{"intermediate_size": 768, "qk_norm": false, "attn_scale": 0.125, "tie_word_embeddings": true, "decay_shape": "cos", "final_lr_fraction": 0.05, "max_steps": 4831}
MLP neurons of a small language model. Each row is named by its layer, matrix (down: output weights) and neuron, and shows model dimensions 16-111. Each number is 500 + 40 x the weight over its row's rms, rounded and kept within 0 to 999. Numbers have three digits each.
A block is one neuron, or neurons of one layer that tend to fire together. After each block is what it responds to, as a language model described it from the Wikipedia text at the highest values.

L12.down3:508465509523494547575485510451498480497523532552455550481493496464503468507469453507521530464528486527480526495479475530486487471525478559485526557517465521475543464458489435496454476567457500493511510577539547466496461494527490550499473457513467570529550541568578490439557518453440482542
L12.down108:430432448475473511506501488516487483472498530522460493502496588510458523496565491469497527546503460533488499473556565521503560504497451495468461501538486581501559491522475501438373535475529513501511498509418563460478513508536522485507503504494443534440443537450520511550489591505535494542
L12.down373:528448547496520475529567469484456567537560468539450490403541493454516484524542509535503481473613390532495512473440437522491562467475518561398529531460520516470521445493503525537467487485558474514504499524504563524462510530559566490551486474485466417465500512449467519496448446511527493483
L12.down387:463487497476508524473512498401591511532477471501489531512575600514466462519502565517455490480499553462456474500501533507482557495603490454454493520450516561442501569457475412473471520498541521463506429492477498481478492501513540604496488415518472499479531437451536507480564504496434498489
L12.down392:508410520483530525481501567505486494429610485489443566508462500453487487536492543523476497454572490496487486551440525377512545485536544459543552464485596533477468440536420399535530439527494522468540502551513450516527580469525558515476469509482515500490553466478511507505531454486484490523
L12.down639:423481552541450507432608492483473525544514581500455564431549502563428461524529495527496460415421445486536524472533487435518474503466581456464490563423526514511406507449461504536492455563539526472523509522456453475475498537459520515465523482465538485584445452536539482503484447549453527513
L12.down686:468457535532533520524506559486475458459533423537493493537474552499477568547526557555500525487620558461513451458533567537499481475417519485511476526475503486492480416488533433538515464535541542453565456530460561465456543520470509486494499534542509487478511499505492490542468536415557466468
L12.down728:547418464511622445519480444403416496476449520513487481483605523520458428543522530530473504511427540469493477477525495482539586504515565508463480479500513462488501511514523473523528583445494492483546532481459473467468403521515459441461553465520480528569511505476522586499539522480462502557
Subject slot before verb

L3.down17:460502441444476546527528486551466505458440551540555502528489532475422493510511498518498445406567471516480489486534537500459484485586502557481612485537522478492534511496478478550468480463499494581573446482467486488482502538494495537517497537514488539454406443500531439469471535523531482451
Singular determiners a/one

L10.down46:521467446506489514552471556436555487474515492522495501533578454471515510474485433553459453491454514597560481464522482417503517476510500459503441515493525519523495532397516529486524519473516514553444460511543469530450549579498467481497512552580470477529495531462499526543471458466498517503
L10.down74:489504527571463511465506455507514442436501526532416465476413455568464512557488494525455486496524463582557418508544544521489477393535451551552543448460463501542580528489497441500553435473465512514506546503492494462525447429506500610551516561508472540513476575556493577513547479528492459549
L10.down83:528524489467484593545460515494518464491454436472543407498564526524485507542449568453571480458543515455580531488528501509513486500540515550510501519545474491427490560496473464467480438490518448485465492521480458484518479480412527548532504482545474473505517468504515527549529466487496515505
L10.down107:476530422516433441478490507418459523438481416518545495440519543535518582572485496538532518492543510472497491477472527547528461497435463473495434523501513486466484491451480481552560561536472500570426501478440478537461447554449501565604481532469515492465507533449443458509501522558494471558
L10.down120:568481466469512546509461514468580490491569507502558510559451491470497508494541548535523559548542509510482461448458544469525503472544472461486442514529477536381455525464533504467555548547469486467468475459479498466545477482463527495534481477559536583539535530490523458549475439491511465448
L10.down333:579484479412486441512520531461493423494464510510509456536494464513517450534525456495463550485525492467462513413485491419476516578480539414566505500541479481498493481512507553491532510579634406496501474516469495476513559532539494505511513465521468549481481476466487515519486445446533508524
L10.down377:558476558484508522512438543428504460479566511451501519524482500519495505521547541556547549481475522524418541538466447484466505492554509499453549533509525507577482527512461463486517413524563527501551503498521505418523445516504603533530532534435504440624459522556499497567490498505443427489
L10.down432:490507504495496497515384542452519433529521505487467490577475511520546503417492485483531467456590525496487497448508435457478554500501410459529529485482501523501587444488556510504522467489472543479462479562522481539517470495494532585505480517507468570522499512492490481489491476512501527398
Word-initial a and e

L12.down1:511436458547537440531497507543483402492473532555516423480478482442481497482532615428484477503526522493479480507554501475526458522495399505499567554520559499535498442498564580523496517468591522513474564452488546505473500471507519586552498549503406504553503460483509523455529480436515497471
L12.down135:463495459520478473493418439522557498508563479563434509486509478527505553491501552488535487494487500547493421455506494512453476500492489510481492521537457524493540506411436517559514595452495606478477503539527518539397523488437525567553491561508490460441484481535452503451479479503474471525
L12.down164:453497458478558489526538501512462565506455464494535489539481506528534475466526491474465490482564431486513510517496496523547551529523485483547503536491499516533525461462465504523465468480480520523540526454424521508590477548518466528472518519531470420543516525504487466454448542495514505543
L12.down374:517508503544467496519442506511492427457473501504531561487552490464477526450493575546512473472600471497435566487562480450580437528531438561482502566500477476519580523456557491502503492474572437535514448467563516454551518418538544522518453493499532446606578511596450521493483424454512457494
L12.down464:583514477630493496496459413499486479484509498523550505461546495514502553448547535479481500472530535509476491528519578578451494550581443485514469528516476514492480496528500484462521478473528526517528533513497447553525479508494543477481485480513468473443538524536372494501499431435475569499
L12.down558:427527549471445482528546524484542508489463543457450440464558459543502449495530487531586432535393499448450454541524527511491550516432560525512525538519565487608512481467522478423467472549469503520505501602499542555488445473530486494517485554570550513445479479544516465494531466510465485510
L12.down690:542493458461480521516486500482451491497514494416539514558502437497482422538477473521510487456547558521513485497513471421510476442542447533545485483497485567538474513499547508483457481533462530505482489471487565510543539544524506504555466547560474542577442522529534417524482621531542616476
L12.down701:457555422521469492499474452435545461518447449569499475554558502566547545486558515538519520460554456477513446423525461561539457491558541514531488499512519560486441522443488527530485518525536525507533422488587557521487491522468507506496474454498503475522449521510573443510506514568523474531
Article "a" and word-initial letters

L10.down72:439545528543405491587451496525477514445450526495455499519557506523497525486537539492429506552587472511494471501483519490501497516538432471447573527558465494599514463439560458532529540549468508468498457516513521475472473436519507513517510443466516439476427495433539487514463500551473435532
L10.down92:472499450444531478535566441516527444521456517512563511588439513524461498513474530524488488514531491498525457497516505505544489510437472456511439465507553534541485564537564508533511529529615512518436530478494454514427506498495530534506481494531435541490482527453449447468511463523515545562
L10.down137:486485531614518553505462421482437480461472448466517478555475605481542502439532495448555516548502547482550490437512584458453530478501481523498487457457500536513533613521498513507480507534529473501571508500611456522464487469525525476489435528551548532496457477450522422479490489436491459579
L10.down356:604506552558521530495539575494451518521486502492484500475474507503519435475557577518502420400554503547471431522492443521570503516573495486465538492550493492551455546491557434430463546498476482522507517467409468486555491509483546501524484525470472467491484538512514476551480470509528510447
L10.down622:490493401597559499426469447500468494560512503519506506525547506477486500530498564440471537516603471492507559437548562453444486519494514523483500493512527498442501514499515523480500472548571515508500479480524539496487436495478475466539494468501520467527488496469570466541551528518532537452
L10.down670:502476511521496500530415536494453511509531515528500519501438479582542492512533524545479490425598476556465463495445503458484442442531483426536459482423519569479496488496542462463450535482494546566500467445497499529521520567459561473488480494505493470468474441485501497520474515523500571465
L10.down688:502485538519471500502493440437539484457486549507495487484488424500431439547475455505567526442515452507520466530563482536501512523490489472536498611478509514517544534455539529502513406514526554484520506500464522411540489462416510549549503530487485485460485449527565445489586529486565462493
L10.down703:562468493476461440533411552487647467482445509487472458528481451473507553509527487495557489539502427499567528532472459456502515466527485468489516559554520476559498508505523486484536521552548536507491461507438503529468428495441499433575525495532465478489495487513469490576472508528476483501
Masculine pronoun "he"